Weights of a small transformer language model.
Size: 9 layers, MLP 640 GELU, vocabulary 4905, 3.2M parameters.
Training: a variant of Muon for these matrices, 11768 steps.
MLP neurons of a small language model. Each row is named by its layer, matrix (up: input weights) and neuron, and shows model dimensions 0-159. Each number is 500 + 40 x the weight over its row's rms, rounded and kept within 0 to 999. Numbers have three digits each.
Before each neuron's rows, "fires on" lists the tokens most often at its 100 highest values on Wikipedia text that the model never trained on.

fires on: "l", "al", "r", "a", "p", "m"
L3.up199:497459491439492517519447558479512540495514560502504464519521475481523468542530532503473628448406460494425524491504540464455562467510453499520431535465523506495494514464567474566512566520442535540497545526538445397539526489423482506535469532560446514483449577464573463501538486544568484475506497462526572480532487522464559517517489490531493456560524617492537505477546507547552446444489513530482579533499535441479502475510478471517450544518573539470475489502480463449537496517503543

fires on: "ess", " im", "ag", " host", "r", "u"
L3.up625:448474472547488521509472535405485491501437476520519487526441564579510481579413502595531476459561418542515475554498481532456460462528505529540468487482533506485504559541410509507504565565478508546516537534502548497484554533439500479520487571540513463520458441424474515464471473499547513558538515503496462517459544387528522432526492579480521449497530479525474522529458480499555532462489484536482520512545456564513467474484478458479442478487520519503536453490431492585477485577565496

fires on: " |\n", " place", "|---|---|---|---|\n", " pro"
L3.up604:490527525497519506529541563528505462489498540510527535609465469562510498484422483521473515504488456510503483581420433482490520439513501455482488527585535479505520525504574492528542448486461483459447545483493518485459502490512523553541496514445456451503527487474459605467462508488473557497520514536445478515482529491516474577494469495510548528489493414516541493433425605520462503534453436489508486430517526488518507483465468523523491475388538482506497564479591474579522502392421481

fires on: "es", "d", "aged", "os", "s", "res"
L2.up25:451568477446490506526520453517458449415542532508513523527569523491469447501528457456573543468526562541555475525513486536495569466503474532466443427409533490502569549528478501471537527464528494549456559454530468522511540507513555515455494538493546456486541422486529497568437500481585463527473472474525481516498540475487454502544422516524518552519454552470466477537496535520558399461496454401512467556536464516524509516477415506500451560498443463498492498526516537567474478531438451

fires on: "C", "A", "N", "200", "."
L2.up2:567479472477475492494514523491488607504518469503488449551474352449471504579511457503546439551526528492461507524468468539571488442578504483519504414459557474562510541454493471498504499565514428480508470442472579498519522496498530501509535448480515557489412511489403445461547498501531537512481471563521442511408547509500487503433407475477539443519505495495503485503541443517482466490485533465483514515545510505502505523528490464536452576487528505555524476473443498538535474456559557

fires on: " and", "–", " later", "/", " just", " week"
L2.up333:483468508513568552504505507480477502511476491506467467498461519536547611451510590495423532487542489493543499483517487515541477407587472520484497537573479564501509506477509515462479539462561433478508495531491421483482515443522564522531513529525465506538553654478522461538508526501466518551449561500551538422422541426505511506476457482514473509581477548477522419514506499507452521441488539485460424482540467472475507488479501474510485457428462524519413520491532433469469491453481504

fires on: " and", " by", " rec", " throughout"
L2.up63:499467516477509555541552464503494474564463421509539505497467510549507519495488485553505489528529481452458535481510493497494589532502459462509477517596516524525527525434519474562505552498527513406461569468464525462409481498459458505510533535482542499423546484453498448533482546494515516486467450529447450389552467518493514518555552540494494520472588479511501542510496545502491505500500489531511515482593470516497544503493535467515616439396510493569444403516444489498488412527443489

fires on: "ar", " Per", " con", " Rod", "iber", "ef"
L2.up356:505497424535495447473524471525501493526518542511534582416543494552450532439560435501521531487551544560575458548485498446527482432547517402530467476505532519477493471479491502510455516583491527605456430425504445447513575549449515524469507464503471521417483561561472516542545492456506531455504467440557468469486481483557518439530524478499513497527500468562475548493453503427429442461508487450497486492470500527480466508521569464479466500523464454514513515537498528554458570524519450

fires on: "al", "x", "s", "m", "les", "le"
L2.up38:445458479511473448499487528426442488453519537526511486452491499529518492579599509524481575490471476477539491522460508511470577502508585503444488515508504558501496466405519496522518418544547569516542487524523462504524485434457502499438542443516468516466527546485486491500481496509467464483582446418538475532397532557539451467500485513506522495467487525532571473501508586498537513446523481476483553540555552595488464432435497453483476531481574501535444538534432581518498501499511541

fires on: " &", "r", " or", "he", " Or", "–"
L2.up153:466509452486546469467498482521507497436494458457502482516490430444560525456481507495498509453465418417435567506485516452566526535569507512459533538500468527501497456553557516546488559486526525531515465493528467520571506522496501561499558496469550575518483525495541549475545438517461564541432459510465560531488437467442431527526469468510514542478535534436461423519487524529572517579515410533471552501522447529453486471556444465514542522396554455496521513555457507524439541509487496

fires on: "i", "ers", " considered", " pos", "er", " passed"
L3.up315:487548448454496466491463514448459497521487500532541513510468479575493517471545524478489454531555539483517475495457566547578455494515492471611459506533523474538463458529452550543500543446462478541513428448557493544549576532571527507496445439540543516558493470453464468507452495480437491521521509442488507456563410507513526523483478533405534546530542462483515554504491516480507506469468449490411448513513534571477465487576571502432590555550459516479465453491449509497485459543500466

fires on: ".", " and", "z", "l", " that", "s"
L3.up473:546477530488412412575558431433454508515497496525552571532510492475523500514447522468522449541521543419487463501538495482501473532526504506537582466526476499536498469532468450499513469471486440525452526537412475584518561506530504506491532471498568513480498543412552485496424467520447565490533499541488585500507564485546535549505545477487404487490571510519490453502579510505537504495529478483462507420521544471439483472578419511533495505524436503549458475536466443491481536449513487

fires on: "l", ".", "-l", "L", "oss"
L2.up504:502441547441476515446557554427524454501490501579524522513545534483492455521498432435559514529550540480495447434460488577542491484535485479486588484590441430487547544512489482511490568513473453490526595488491535543566480456566548499524497573499491519509462441509447510498500458467523526535479520561519452549547520485553503541482528524491509524426481484363560477489488459518482474509502526569410513474448489449484548502496492493514505521486436515469503493561477485496458543461437533

fires on: "ric", "2", "hel", "×", "ut", "rup"
L2.up419:538451499528483465513458503457463496528478522546497484496548539570495527550519524518499464475548466428549508433539520556485553519470462490538479496538562521522494552433502463516554523524528427539442511487536608551466453487549586463440528421477444458487490476524482472525551457510510439544471463392522542478426546522501538461505523530551523547547460532477555510568471527499448578509578477569492452552443442525518517476519478475538481482436516451569479518463500531494478470539471547

fires on: "-", "al", "{", "–", "/", " and"
L3.up623:544511458463511561497497461481520526529454485511498548414473464548533529448512547523494514544479481499465555529482494470491444475523481468486444474560463579528555443468526481443504522423484454489512448519564482522534374480571530483436537566525492502505511513452486545550523517496438496447559496431474547520540555439436468444427506503521436567511508474468489519556441536484583519542513543503480559516499469427461537477456489550447551505538552514424530477462527483525503520496532579

fires on: "es", "el", "ence", "ers", "s", "ell"
L3.up395:519538410550473469519533516552561439428497445504451457488528457507462500521509532527481499445458583449523582482377508529486565501466494532401470480484474561498543529440481479579502504454525528480539478533553520477483492421484488537558502490533490388522425527477499538600480490507488552464535551487569457462515489517481437546490487497491458534478483502423527505575507480478517414492524504558523468478530497518489503510490473461495503520458457442440499493553586483497473525523488509

fires on: "ly", " U", " for", " no", "ily", " US"
L3.up408:521498548528463513540457495472438505535498474522450533460515557474470518535547495480489558514540506460508516494536520483441480515497478426581482515447366453484480452533483440488543526534463443545539517468461432447500554502476480520508482470460497504540524552513542486618462507508478505581520514467473522574526509540471555464475529522581477468562542522521548463504513457513507499508363489468478555507542509482465519496488565487461547512477378444497490412504505450493564540504521492

fires on: "om", "al", "d", "z", " crit", " Ed"
L2.up375:417555486452443503511468408470537513540475563520490525513490524495446580522529504455516580470550504493499527491416523466500513496426449581553501467503475574493468501521538524492498509535515456507526494494483520542551541517513474541511454522463462517465423458535502429456511510435443567501507425550432423433542495527502463511501520478447474603386532479558506552472485448486528520520531498508502483526449526529535493452511483480546554479532532522551473560447491542556499477413528504

fires on: " ", ".", "N", " US", " U", "U"
L2.up1:545547592474408564554440541540469497544485441451481600514499492445454513531501496496578457497519449473469528438474534535574474512512507547512473487512516452575499507524538499489456456468537445504521545501583443569445488527462451483491500520462524467495452540493456523459495472503531456539501543519509469513517467478463450509472424475575514484487519531508510479555485554449510475488517522490504502413531467512494506515485580517527527523457491603484510468531500407439595505436557564

fires on: "th", "or", "os", "rd", "al", "iv"
L3.up173:479549450442482531489505460500450459518507502557502489528482492455512420579528488558492510454484425433522438521460526470571545591446500525490435574429562535491538541457508486560492526515445441489526524586521453498569487474492482482616538468490509485476505495480481479501461499467575482467428480531595549471399489406456474547516469495502506531480465505494469506504508498543488521445468542541573559510516490555526503489498451471509527418523520508483455457526522490547492534498461466

fires on: ".", "th", "j", "x", "s", "ch"
L3.up96:457530525487405474491495534491497486578543487445564482531420540454603500556510477504513507545474459468441548490559531456444538524526494531445432514431472496570476518408520519535530489562464508542454502551510559484539533493528518510466481544478486502464520472527525393452414536565499502514501494529513455516442521447529507492505445566482546551480490496459530522501460496533479498537497452483558487545548437484537473515484507525474494538503564453478516526570550500458473628440472479

fires on: "s", "ed", "res", "b", "ced", " m"
L3.up66:541532530512540526510429391500454474560487506488493500516514420470548458475471485516506516483462455481587485474486428459494556444487503478497516572499470439516486461524549466524444490543538566509547480538567535405537507562413532485474524587542536552525554519481487519455506428536459509503463524503477483488457493441530504507536533551516482541593497496437525487501500502510510507506500481482433517594496473389534476501484534490501450499427565497483505554480583516517527462520436433

fires on: "D", "R", "inn", "C", "J"
L2.up111:496474505537413579528422488496516490514531540445459546450541493460515437489496512450559480536551505496515580498467465519603501453529521519500511566483502518557483564484512488479442460456506530488459534523512511482463513563502503525569539542400460511514412509490507483534438452451476471549496502548418578548514499488449450471539513542509488526526455464448492454450520484506466481571540497534542493552532484464498509546454498536505432526446480455567532595465449461460454448478479569

fires on: " High", " League", " By", " Inter", "ut"
L2.up362:544497502536549472563473596584524449488483471520519490497475519520489566478405489533465534543515464491534501488458442571526487494476535570461478432511526450493495524527540505467500466505575583554446500413492543486468534473501519532503532452410454500466501554503535514521541453520468488504494482507458446532447436495562543412522565419519521507576484528456521511505440443439506493507510535517511453533503463506528491453489604495479533476530435531488450478525530549462526520579449442

fires on: " ro", "w", "ro", "p", " take", "ell"
L3.up302:481551504526502516527509518550549482403446460513435522572509489433511503420517552582464517472531418518543513524492579437448480568487509453476539514524472545479469522517501513511540457584497450501551499537505526506443514461474522489445441504509448501538428523464486537483582501507578496443493522413530522489560547535527383534483563502495459460501442538547543479470452506522475501500465474494484463455478535448468428452540464483558507530489577487535491497558503544515520470575519523

fires on: "ly", "an", "ater", "ped", "ls", "ept"
L2.up547:483498535444486465461515437516565523471466507510508449480445504506489424475466520490486518521513490442494598528513559567430592469473511539488529548477492523425511435514544493520507509492573498527470480503409513525511511481563528473553550499469434467446500453566478525457519466501547489485481467415495518451493494450550533538445479481450436522539491499503588520532469459609475584546519498470399472530529478522428504482553526444454490431484558500492529511566546472448527478496500485

fires on: "R", " any", " no", "L", " every", "D"
L2.up198:521526499478495501522456578522483499517565506464480437495520513484500474554444476479543544449516554503412508591546480548604420455505553493508477482522446482473405536514474479494492440438507476534560446533531529510470547547533501458509538510474370513477460517538546535478460464451543487507491505472483464530438526470466508487569460533474561591431560512445446530438560486472569538499508496479521550477436455522524487461501472514455437521505529438521540461511542454458492481518496510

fires on: " and", "h", "al", "he", "í", "iv"
L2.up565:528452486473464530522529483481499475535562540467504454570481482506534516478505450484489531455494476454493487431527512412578582547545524539492505481491531516533502461528567531530512473463510488553485467541577441566549441535464486475439416475570497481433573524502522486500473537439472489503542513497559541511485466458436519476495482498536531567494569484434441483572519488504493484452526448505516451509453511462433387486448465503574471452454544505568517431526489541526535488518570564

fires on: " al", " e", ":", " (", " before", " M"
L3.up357:471525477497524485543474581490498531572536487517519494431475600498464486512505533421558543519525455501466419529449485510518495415418408556485438591555547487495520508493519451614531547480548453497523491536507415506537543516479505570503434510520520521495501550551526454465490430527470515526453519514470435477518480544476592474494508527527464538444489420426551562475485477482483496477492485471470480538498550515500491494465463446525537560454532508516514552458550467513529516457475534

fires on: " —", " more", "al", " U", "th", "/a"
L2.up528:514487466489553517563469490512481445444492480465461510394530540525411519463544549513537599537501486516495456488535477459495486506436532507518437558471502427566542540450477499536573546509438466488482567488472495461470518490499449457592477535444505549483475532422505388526458516460547546442530543527475491504461555499479547506519416544467441539545439566539454456532559518500504512444476509486521524527508523494517528581494542521523526452495470501533509550499467481482467467418504473

fires on: "–", "T", "F", " Sm", "f"
L2.up133:474568582505467513611497563424493499483460493585528509449472490511439548540506451485554484549426492503526464516503466490577493528459522514495485508546504466532444492568539473440495426458464489523536526528544484508544427483449501501516578537574420500571482502391487440565511490534502493524467405506456459464438461457520503537537499500463506505479515541496438494521479550519457463461589453502480533497460462460440491467466436463524511529541494516495422495494527494507475487476536540

fires on: "d", "ak", " =\n\n", "b", "-", "ated"
L2.up600:438459418430479419514436528473539494479520494508477474475534547440497522484483520547533519515438504466559487576483479449489519448471497453515508541519477501537482467509471495509513453496494504572502467459470488430516513519470428500569468524535535509514511537549556547478526566501565543458593565514523477563492563491537535489521485541419528539484484499520568477479547390510546469458491452420507484517476540461527493460507423537580517460402513502426478586503535456470531529459503519